MLP neurons of a small language model. Each row is named by its layer, matrix (gate and up: input weights) and neuron, and shows model dimensions 48-111. Each number is 50 + 10 x the weight over its row's rms, rounded and kept within 0 to 99. A neuron's up and down rows have the sign that makes its largest values positive.
A block is one neuron, or neurons of one layer that tend to fire together. Before each block is what it responds to, as a language model described it from the Wikipedia text at the highest values.

Description: Quantifier before partitive. Quantifier or determiner words opening a phrase that continues with of or other, such as each other, one of, any other, a series of; weaker on year digits.
L20.gate464:37 57 40 63 49 69 46 50 55 59 78 62 52 47 41 52 70 47 54 41 54 48 43 54 48 48 55 37 40 16 54 54 47 52 55 58 56 59 64 69 52 50 68 34 47 36 39 54 48 51 38 50 41 39 47 49 54 50 58 66 45 60 36 57
L20.up464:50 59 59 37 60 60 42 58 56 67 32 51 55 43 50 46 52 52 40 35 64 59 79 52 52 66 42 52 52 40 40 43 60 64 54 64 59 42 48 25 42 49 45 72 50 40 35 62 66 57 47 49 35 51 47 48 43 61 55 48 48 49 32 55

Description: Mid-word fragments, name connectors. Word-internal pieces, mostly "if"/"un"/"ep", such as D-if-ferent, un-if-ormly, By-un, plus "for"/"&" inside organization names like Institute for, Commission for.
L12.gate38:47 45 42 31 56 41 49 72 55 42 54 60 33 36 55 40 47 31 49 65 52 40 57 46 56 36 51 45 49 39 45 50 73 47 49 55 40 55 53 30 52 48 26 64 68 44 58 61 43 53 41 43 47 19 59 44 35 47 47 32 41 51 38 55
L12.up38:57 46 45 42 50 50 60 40 45 49 43 26 48 40 64 40 41 57 56 28 32 38 32 63 50 48 37 40 49 65 60 39 41 41 47 29 57 62 35 52 43 48 45 25 63 56 57 41 61 54 37 58 31 51 40 55 38 45 44 37 50 36 49 61
L12.gate83:46 44 59 49 52 39 37 42 65 51 43 56 42 51 51 41 54 38 30 45 53 68 70 42 60 57 49 40 63 51 42 32 50 50 45 60 51 42 61 48 50 42 51 39 65 61 53 43 32 48 50 50 47 44 43 33 55 61 60 55 36 55 68 59
L12.up83:64 44 51 49 56 43 31 26 49 47 44 52 50 46 43 36 50 75 46 38 65 66 42 50 74 66 54 49 46 75 37 49 42 46 29 47 54 41 57 53 48 49 41 42 65 60 59 49 51 56 46 59 53 47 46 60 50 58 29 52 49 59 33 49
L12.gate266:57 54 57 41 44 51 36 59 39 44 57 34 38 55 60 46 47 44 57 33 54 53 47 51 40 57 41 54 52 50 22 54 62 64 45 68 39 65 51 49 46 46 56 55 52 46 69 26 47 55 63 58 55 45 40 46 38 48 62 76 57 38 53 42
L12.up266:37 52 26 56 55 62 51 47 33 48 46 33 47 51 48 43 60 55 50 35 57 33 36 56 46 56 71 41 57 53 57 61 49 50 63 47 64 56 56 54 33 51 44 39 37 30 61 52 42 43 33 63 47 59 40 59 47 57 49 55 52 44 55 40
L12.gate758:54 42 48 63 46 50 50 56 56 43 42 67 61 55 61 37 44 33 33 52 61 65 44 49 44 61 54 46 46 59 46 55 38 46 53 65 44 53 32 44 61 45 52 35 44 55 33 51 45 39 55 41 60 41 46 55 62 46 53 58 37 41 50 52
L12.up758:42 44 62 70 49 41 66 64 55 40 44 55 46 57 54 32 59 54 10 47 56 49 43 43 38 45 75 42 33 65 52 63 31 37 46 69 42 51 43 60 60 57 32 73 57 46 51 54 55 42 37 55 41 45 57 41 31 44 45 57 36 61 43 55

Description: Word-ending pieces, United, they. Fires on the closing piece of a split word, such as struct→ure, particip→ated, capt→ured, and on United before States or Kingdom; weaker on they and them.
L5.gate52:47 41 23 42 53 57 41 60 48 42 62 62 51 66 38 42 51 37 47 45 31 42 36 35 59 47 79 55 57 32 68 49 57 31 63 56 39 67 50 46 41 51 52 45 60 52 37 47 48 40 52 58 45 51 55 47 37 45 55 45 43 53 30 40
L5.up52:53 48 52 51 53 46 41 47 44 39 45 42 58 53 51 57 13 63 44 45 40 49 43 46 36 46 35 55 40 42 66 50 64 40 44 47 56 56 58 50 43 53 67 49 52 58 52 36 38 57 63 50 50 46 45 27 41 51 46 54 41 39 40 54
L5.gate111:58 38 36 47 46 41 38 51 50 55 62 34 59 64 58 51 48 50 49 66 55 22 38 46 56 60 47 50 45 45 62 34 51 51 52 48 47 64 54 70 46 54 50 42 45 76 48 37 40 66 61 62 40 38 54 42 51 50 53 62 45 53 60 52
L5.up111:56 67 79 60 69 49 47 44 50 39 42 34 51 52 45 50 53 57 43 48 47 43 54 58 53 33 68 57 49 31 65 51 55 45 57 53 51 56 70 51 29 54 50 66 52 39 49 53 68 46 43 25 43 57 65 16 46 65 44 61 43 52 50 43
L5.gate198:51 70 52 61 47 62 49 34 55 43 48 54 48 29 40 43 33 37 51 40 54 57 50 34 79 71 45 52 41 29 59 39 41 37 49 59 38 42 41 34 71 47 52 49 50 47 38 52 64 58 48 67 61 44 57 53 56 39 37 39 59 26 43 46
L5.up198:50 60 55 44 54 56 58 58 64 54 48 58 58 62 55 47 59 44 54 53 57 56 79 50 63 47 39 52 60 37 41 49 44 63 52 40 65 55 48 37 71 63 56 58 53 63 37 67 44 25 48 28 37 62 42 54 46 44 41 59 58 54 38 47
L5.gate205:52 60 44 61 49 53 56 54 49 72 62 51 58 47 47 48 64 28 48 66 42 53 55 54 55 69 49 38 38 41 45 35 54 68 57 51 63 42 56 50 41 48 52 52 43 37 55 49 51 40 45 49 55 48 49 41 66 49 80 51 50 51 62 57
L5.up205:35 49 34 35 43 49 27 58 60 54 40 59 50 55 47 30 46 50 53 53 40 50 60 37 51 42 33 45 48 50 40 53 32 48 50 42 47 59 72 60 81 51 40 35 52 48 54 58 37 69 50 38 51 51 52 55 46 47 51 38 46 36 46 42
L5.gate210:47 64 55 48 55 69 61 71 47 54 33 38 46 32 44 39 50 62 42 51 48 26 46 48 42 55 50 64 47 46 37 46 44 38 68 58 58 41 53 47 51 57 42 47 57 42 60 60 60 40 63 28 54 51 54 38 38 54 44 48 44 40 55 55
L5.up210:46 55 68 45 35 51 49 49 55 31 48 43 49 44 36 55 54 54 55 59 66 41 69 34 43 51 58 33 41 51 41 50 59 48 58 47 44 54 64 37 37 47 36 32 46 48 55 37 46 43 40 38 39 53 43 60 39 60 36 54 37 50 51 51
L5.gate272:29 47 32 40 51 48 42 51 46 48 67 48 60 55 51 35 37 44 59 51 51 50 72 52 58 56 55 62 61 45 61 26 40 60 54 50 49 53 39 49 51 62 47 78 37 41 48 50 53 50 45 69 58 52 42 66 38 41 59 51 55 34 56 38
L5.up272:46 61 51 51 41 70 50 40 42 61 50 31 60 51 26 47 56 40 53 60 50 47 68 54 63 55 55 42 48 27 49 49 46 69 64 46 56 57 45 64 62 50 43 49 56 59 50 55 47 44 34 49 51 58 53 50 41 27 46 52 54 47 48 68
L5.gate351:84 37 48 40 56 38 35 32 61 49 61 43 65 64 67 54 37 39 46 43 51 57 52 45 65 45 40 63 39 56 67 34 48 56 48 49 53 34 57 51 54 55 48 67 29 47 45 30 51 45 46 60 26 45 49 43 27 57 43 52 41 43 53 43
L5.up351:49 52 74 50 35 49 52 48 47 47 58 56 36 36 51 60 52 49 65 61 41 47 62 55 54 38 45 60 52 38 58 56 47 55 39 44 58 55 65 82 58 38 53 56 42 61 55 59 45 49 57 61 48 54 48 52 47 43 35 42 67 56 37 40
L5.gate532:68 72 42 51 43 65 47 53 50 64 64 54 45 50 41 45 44 50 54 50 56 50 58 51 70 60 58 59 46 27 43 67 41 53 45 61 61 63 51 42 58 39 52 60 62 76 28 61 50 40 50 42 44 47 50 51 49 47 36 44 53 43 48 62
L5.up532:63 42 54 45 45 33 62 51 59 54 63 51 56 53 62 42 50 52 44 20 49 50 35 38 53 42 52 61 37 47 42 52 34 38 33 53 57 60 46 47 67 58 56 39 38 61 55 48 45 44 35 53 43 36 35 35 55 50 59 56 47 46 46 27
L5.gate636:61 40 52 62 34 60 59 47 50 53 57 44 47 40 41 50 60 60 58 59 35 45 64 38 46 60 51 30 45 53 39 27 57 62 49 61 42 61 59 53 69 38 38 51 45 57 52 43 39 31 44 41 46 45 34 55 55 62 49 64 45 38 59 52
L5.up636:36 58 59 43 45 51 61 40 61 39 54 43 35 65 49 53 38 46 43 40 52 39 37 50 45 44 56 31 54 34 34 56 50 60 45 57 54 33 55 53 56 46 43 58 51 46 55 57 53 70 53 69 62 59 39 28 49 42 24 32 56 57 45 60
L5.gate670:63 68 40 50 52 35 62 62 38 62 53 51 52 51 57 65 34 29 49 76 52 44 53 57 71 51 39 66 52 29 46 34 39 44 49 53 40 49 53 68 63 57 49 40 50 53 44 40 63 47 62 42 41 56 58 58 49 44 41 54 53 64 52 53
L5.up670:47 58 41 46 47 54 60 43 52 61 45 74 46 56 49 30 59 53 44 58 49 52 61 55 49 67 69 54 53 31 24 38 41 31 34 42 43 50 47 49 50 43 46 36 61 43 50 51 45 33 58 43 44 42 45 52 44 49 38 34 18 34 73 46
L5.gate688:67 37 45 51 49 40 53 44 45 67 57 42 71 61 41 69 52 45 43 45 65 40 49 62 68 49 40 37 37 38 40 66 45 46 41 29 58 60 25 40 60 64 31 32 59 44 30 44 55 55 61 45 44 59 39 52 53 51 44 46 43 50 48 53
L5.up688:64 56 27 35 59 63 51 17 58 56 56 55 54 61 45 48 56 58 53 39 56 44 67 45 50 50 42 44 28 54 51 43 37 64 54 64 38 53 38 68 61 63 73 53 55 37 52 48 54 52 54 58 43 68 65 61 36 56 38 59 61 49 39 45
L5.gate722:32 36 49 50 44 38 41 64 43 70 52 51 46 72 60 69 36 50 29 35 48 43 36 52 61 31 63 44 56 44 37 58 50 45 42 46 53 56 48 52 50 45 59 27 65 62 54 50 56 67 47 42 50 48 29 45 40 50 66 45 38 52 36 38
L5.up722:54 49 59 44 43 36 34 36 44 57 44 53 44 69 50 39 35 48 45 53 75 46 47 54 61 62 47 55 63 40 48 35 42 50 59 65 58 75 58 48 69 47 40 44 55 55 55 52 49 54 66 63 71 49 54 57 58 29 38 42 47 51 53 55
L5.gate758:63 52 48 55 58 49 58 62 42 35 50 48 43 46 63 64 46 51 54 63 36 43 39 53 45 38 33 41 56 58 59 48 41 62 46 68 65 34 53 55 64 41 50 65 55 49 50 53 41 55 51 47 61 41 59 47 52 54 69 44 51 69 46 50
L5.up758:54 54 76 61 42 33 46 32 42 39 62 43 50 54 52 48 39 44 66 42 41 31 53 54 52 43 58 51 34 39 54 33 56 48 31 31 37 71 48 73 43 55 63 57 69 48 51 54 63 33 54 54 41 41 57 45 42 53 38 52 37 56 50 37
L5.gate836:50 51 38 39 54 45 46 57 52 45 51 60 42 54 52 61 40 29 55 50 46 54 63 53 47 51 27 58 42 26 53 52 43 52 38 45 50 61 34 64 65 57 25 56 62 53 47 51 45 38 57 47 35 53 42 50 47 55 57 46 49 55 57 39
L5.up836:50 53 62 59 55 45 55 48 43 57 60 35 49 33 40 60 51 55 39 56 44 74 52 58 49 41 47 57 50 58 42 50 43 46 44 57 41 68 37 54 60 57 52 34 48 63 52 51 30 55 50 38 46 53 31 41 64 65 41 50 30 44 57 48
L5.gate840:56 53 46 58 54 46 60 56 55 57 63 53 58 45 58 42 50 48 48 59 47 46 55 48 55 39 45 49 32 48 44 54 38 54 61 45 55 54 55 51 43 58 65 58 39 57 68 41 56 53 58 25 46 43 59 57 61 68 55 51 44 58 47 66
L5.up840:39 38 49 63 59 57 54 57 62 36 43 48 63 62 63 33 61 46 68 61 56 32 56 47 43 55 44 44 32 50 52 57 59 30 44 37 61 63 60 41 39 44 64 39 36 53 44 46 39 49 55 56 33 41 37 23 39 64 49 50 36 52 45 34
L5.gate845:51 57 61 60 39 49 59 27 51 55 44 56 54 51 46 39 58 53 33 54 63 26 44 49 67 34 71 49 50 50 38 43 42 44 59 46 47 40 41 60 55 41 84 54 50 30 62 43 54 48 55 51 37 46 40 46 41 59 52 43 62 50 65 35
L5.up845:58 66 51 48 50 55 50 38 50 56 38 37 45 64 47 47 59 55 54 52 52 50 42 40 61 37 55 49 33 61 58 63 49 50 49 63 55 19 48 49 53 38 33 52 59 38 40 59 31 34 56 67 56 55 55 55 68 44 43 45 69 70 51 43

Description: Table-cell number starts. Space or pipe tokens that open a numeric cell in wiki tables (scores, vote counts, records such as 18–4), also the first piece of words split mid-word (oper, ag, cast).
L20.gate132:41 39 38 52 68 49 39 54 64 53 57 36 60 62 65 41 31 46 58 51 63 40 41 61 53 56 77 54 39 25 58 52 43 51 55 50 39 57 57 59 34 64 66 42 39 49 42 61 47 43 49 53 44 56 62 46 53 45 57 60 52 62 53 44
L20.up132:46 42 51 58 34 31 51 62 54 42 49 38 70 53 53 47 39 24 59 54 58 43 31 56 55 49 44 32 31 34 63 34 44 45 45 45 42 49 49 57 56 63 55 42 62 33 45 47 44 47 35 47 65 61 54 50 51 59 42 58 51 51 60 39

Description: Second word-piece fragments. Second sub-word piece of a split word, most often "or" after an initial D (Dorstenia, Dorothea, Dorsey), also mon-itor, the-or-etical, Th-und-er.
L5.gate25:50 55 43 51 56 57 46 49 50 44 40 43 39 65 51 61 36 45 41 57 48 41 70 30 61 53 55 56 50 60 50 48 54 58 55 52 52 38 48 43 42 59 45 63 48 40 41 45 69 55 54 57 40 43 51 55 57 58 70 51 54 68 34 49
L5.up25:55 58 50 56 66 51 33 61 60 44 29 52 29 43 48 51 61 57 46 40 51 40 58 56 42 51 51 54 70 53 55 60 38 49 42 46 49 41 41 58 44 41 29 48 60 41 62 47 43 46 48 48 41 58 55 65 75 44 44 43 37 34 69 49
L5.gate44:68 35 60 51 46 59 56 58 48 53 44 49 57 48 50 60 37 65 34 52 46 33 51 74 48 54 48 59 57 48 73 49 40 57 79 58 47 37 36 56 51 54 54 32 57 40 58 51 45 53 59 40 56 47 54 40 51 49 49 30 38 40 55 46
L5.up44:36 59 34 65 52 75 57 50 44 46 43 41 23 47 45 55 35 39 41 44 39 44 33 51 52 53 63 58 49 49 44 50 40 50 57 55 46 49 70 50 34 48 60 54 46 42 47 51 57 51 54 19 54 47 54 53 55 61 35 62 54 39 37 68
L5.gate235:42 52 58 56 60 50 54 42 45 49 70 61 40 39 64 61 47 47 58 53 35 40 67 54 25 71 59 53 62 51 32 56 37 52 52 48 42 42 58 56 63 57 54 37 35 46 61 43 56 49 34 59 58 35 56 57 46 47 43 41 48 46 47 66
L5.up235:61 58 66 60 59 53 52 45 49 81 52 54 46 62 37 40 41 57 59 46 57 46 50 51 47 56 46 59 58 50 50 48 43 39 54 45 62 65 32 48 31 60 56 51 45 51 52 65 54 66 42 38 38 27 38 58 33 43 28 37 36 42 40 47
L5.gate301:59 56 46 52 66 36 41 42 54 49 48 49 31 49 41 66 48 35 42 59 60 54 52 64 48 52 41 38 51 65 61 48 39 65 58 53 39 35 49 42 43 46 32 45 43 44 52 35 49 60 63 56 55 44 44 52 54 41 65 66 41 56 55 26
L5.up301:66 56 22 53 50 38 48 41 51 41 62 46 64 64 58 49 64 60 43 47 66 62 52 48 49 48 45 43 35 56 50 38 60 62 41 57 50 41 43 55 50 57 43 57 31 28 45 38 58 41 47 54 33 45 52 53 46 46 51 56 62 45 65 58
L5.gate312:45 54 43 49 38 45 63 53 56 46 49 42 59 53 51 49 54 54 49 38 47 36 49 71 41 61 52 55 39 48 51 70 43 58 52 44 45 28 58 74 37 50 42 44 41 49 54 57 51 45 52 39 57 46 47 37 45 39 46 59 60 50 54 57
L5.up312:70 57 48 60 59 44 58 33 50 38 31 59 45 51 52 39 38 47 48 39 32 52 42 64 53 67 61 45 64 58 40 34 36 55 49 46 51 56 35 51 45 56 50 61 42 43 48 36 53 44 61 39 45 41 45 53 45 54 46 70 42 67 51 44
L5.gate409:46 56 56 60 56 73 54 51 55 51 28 54 52 48 43 63 58 45 40 40 37 58 55 56 41 53 62 39 47 45 23 54 50 60 53 65 37 36 48 56 72 50 66 51 37 52 69 45 71 53 54 51 59 59 70 42 44 49 58 43 51 52 54 57
L5.up409:40 55 47 44 65 73 61 54 49 58 40 53 39 37 47 67 42 48 55 46 47 47 60 61 54 57 51 44 52 44 51 48 45 33 46 48 34 65 53 65 60 60 43 56 46 59 47 50 61 45 38 56 48 58 45 57 38 43 55 27 58 34 62 37
L5.gate457:42 53 50 64 37 64 49 29 43 51 70 47 50 43 45 79 36 36 54 55 58 62 39 43 37 55 50 43 69 38 41 48 49 57 41 57 41 27 50 50 58 53 34 42 49 58 60 59 45 47 54 43 42 51 47 57 45 47 39 49 46 56 32 46
L5.up457:57 53 49 56 45 37 61 65 51 45 41 53 41 24 50 57 36 64 50 55 35 45 53 55 51 30 61 67 47 39 65 49 11 43 56 60 51 49 53 60 54 60 58 43 74 69 32 61 51 58 51 43 64 38 69 61 43 55 42 69 56 51 59 50
L5.gate549:47 51 62 36 43 69 53 35 38 58 61 54 61 39 50 53 56 49 46 26 47 51 52 48 32 58 50 56 46 45 33 54 34 49 53 61 48 40 61 51 46 59 50 52 46 53 58 60 79 66 55 48 17 35 50 51 53 56 43 36 58 42 61 52
L5.up549:43 42 42 69 45 53 42 55 56 48 60 54 47 62 44 69 46 42 42 54 55 27 26 33 59 38 55 53 70 47 71 34 56 52 40 58 45 43 47 71 51 46 42 43 43 49 45 50 56 46 41 40 51 48 69 38 56 57 51 60 39 43 51 47
L5.gate551:62 54 71 54 36 37 42 39 41 50 42 32 56 50 56 49 48 57 47 37 66 52 48 52 34 51 61 49 46 53 59 48 49 43 46 23 62 45 56 59 58 57 70 56 47 53 51 41 44 47 52 51 44 49 57 58 63 61 57 56 45 59 78 19
L5.up551:31 60 44 51 53 57 39 62 53 51 70 44 59 57 52 42 45 39 53 51 45 67 55 35 48 58 49 44 48 56 45 47 47 57 61 48 60 69 44 38 31 61 57 46 36 51 47 37 60 50 50 58 60 53 61 41 56 39 51 44 48 56 31 67
L5.gate672:50 40 46 65 44 54 41 42 58 47 53 49 39 45 49 41 53 41 46 54 58 41 50 48 37 51 48 57 55 46 40 44 39 74 27 46 56 59 61 41 49 41 58 50 48 40 35 27 54 33 31 37 66 50 80 39 30 58 48 51 35 52 53 52
L5.up672:50 44 50 69 53 60 43 33 46 65 56 56 53 61 56 35 56 42 65 52 52 49 46 33 32 68 44 52 53 54 70 63 46 57 41 58 56 63 45 47 69 61 53 48 37 40 45 53 55 47 45 60 59 60 52 41 43 50 48 31 60 57 51 43
L5.gate745:32 63 27 45 51 65 44 41 56 39 55 25 58 56 49 48 42 51 48 49 37 50 47 53 58 59 60 17 41 52 44 40 46 60 49 66 63 29 51 38 39 65 39 65 36 38 46 32 45 60 55 47 37 30 60 52 65 52 54 30 73 51 48 63
L5.up745:29 51 61 43 45 50 60 46 42 50 47 55 45 27 55 61 56 57 66 34 60 45 47 61 46 50 59 50 57 42 54 62 47 44 26 56 55 61 47 44 43 50 63 56 38 63 52 47 58 33 31 38 35 42 49 63 47 28 63 54 54 60 40 60
L5.gate746:51 52 56 63 44 50 47 44 59 58 48 44 59 48 61 59 54 69 44 42 53 48 18 46 49 55 37 51 38 54 55 57 52 59 44 41 28 48 55 49 50 46 65 59 40 63 44 42 55 53 41 61 44 59 78 50 56 62 53 62 39 67 54 42
L5.up746:53 55 53 45 52 44 47 27 59 50 68 44 61 55 53 37 52 52 49 56 79 47 45 58 22 29 44 60 61 45 56 44 51 47 59 45 66 75 35 55 48 37 59 58 40 47 32 46 49 53 39 49 63 45 68 66 52 48 47 58 55 43 47 48
L5.gate805:18 57 43 45 47 64 49 50 60 40 40 54 52 54 51 76 53 56 32 37 51 72 64 54 53 51 80 54 47 56 32 49 58 49 35 57 46 46 41 32 48 55 42 41 46 40 46 45 44 41 41 46 43 48 46 43 48 61 41 40 42 32 37 47
L5.up805:42 22 52 55 51 43 41 46 39 45 52 55 56 47 58 58 42 51 46 56 55 41 50 32 43 47 47 41 55 62 67 39 73 60 46 63 37 46 35 54 48 45 47 48 61 34 43 34 34 42 31 60 50 26 66 53 49 58 49 43 45 42 45 55
L5.gate818:50 57 45 44 57 43 53 37 54 51 45 58 58 47 57 38 51 54 50 66 40 29 69 50 53 34 63 50 56 53 33 43 42 69 27 70 48 36 52 64 48 51 46 44 44 39 46 52 60 66 61 52 34 40 46 62 45 63 56 20 34 55 62 26
L5.up818:29 61 57 45 53 47 48 22 35 29 52 64 60 33 42 56 60 50 66 61 53 52 42 68 47 42 65 41 51 51 41 59 48 55 37 68 61 52 52 43 64 47 64 56 58 53 35 47 48 34 46 56 72 34 61 33 44 42 67 45 57 47 51 61
L5.gate830:53 39 41 40 62 51 59 66 75 47 58 42 55 50 60 51 53 59 53 47 40 39 56 46 53 48 45 44 48 53 39 25 47 45 52 43 41 61 59 44 49 69 59 52 28 28 47 54 49 55 55 65 47 51 46 53 40 45 62 44 52 60 40 58
L5.up830:65 39 56 45 61 50 53 54 37 78 43 50 65 56 38 77 41 63 58 60 59 74 82 57 51 63 44 47 40 37 47 45 42 52 54 43 65 59 51 44 50 41 76 41 55 52 49 65 43 58 54 48 49 45 50 80 56 42 44 41 51 60 63 46
L5.gate863:45 51 43 53 51 52 40 44 57 48 63 51 32 56 54 40 39 65 45 57 59 54 47 61 51 56 62 42 44 55 41 44 52 53 48 52 59 41 62 46 42 60 34 47 41 40 30 52 55 54 65 48 55 44 62 45 36 55 48 37 33 46 45 52
L5.up863:66 51 50 51 37 48 44 38 28 60 70 48 45 53 39 44 60 45 54 65 29 36 33 52 49 36 49 41 46 40 39 40 48 50 52 46 54 50 43 50 47 39 26 54 40 55 42 54 55 59 46 44 67 48 54 40 33 57 44 53 59 47 62 52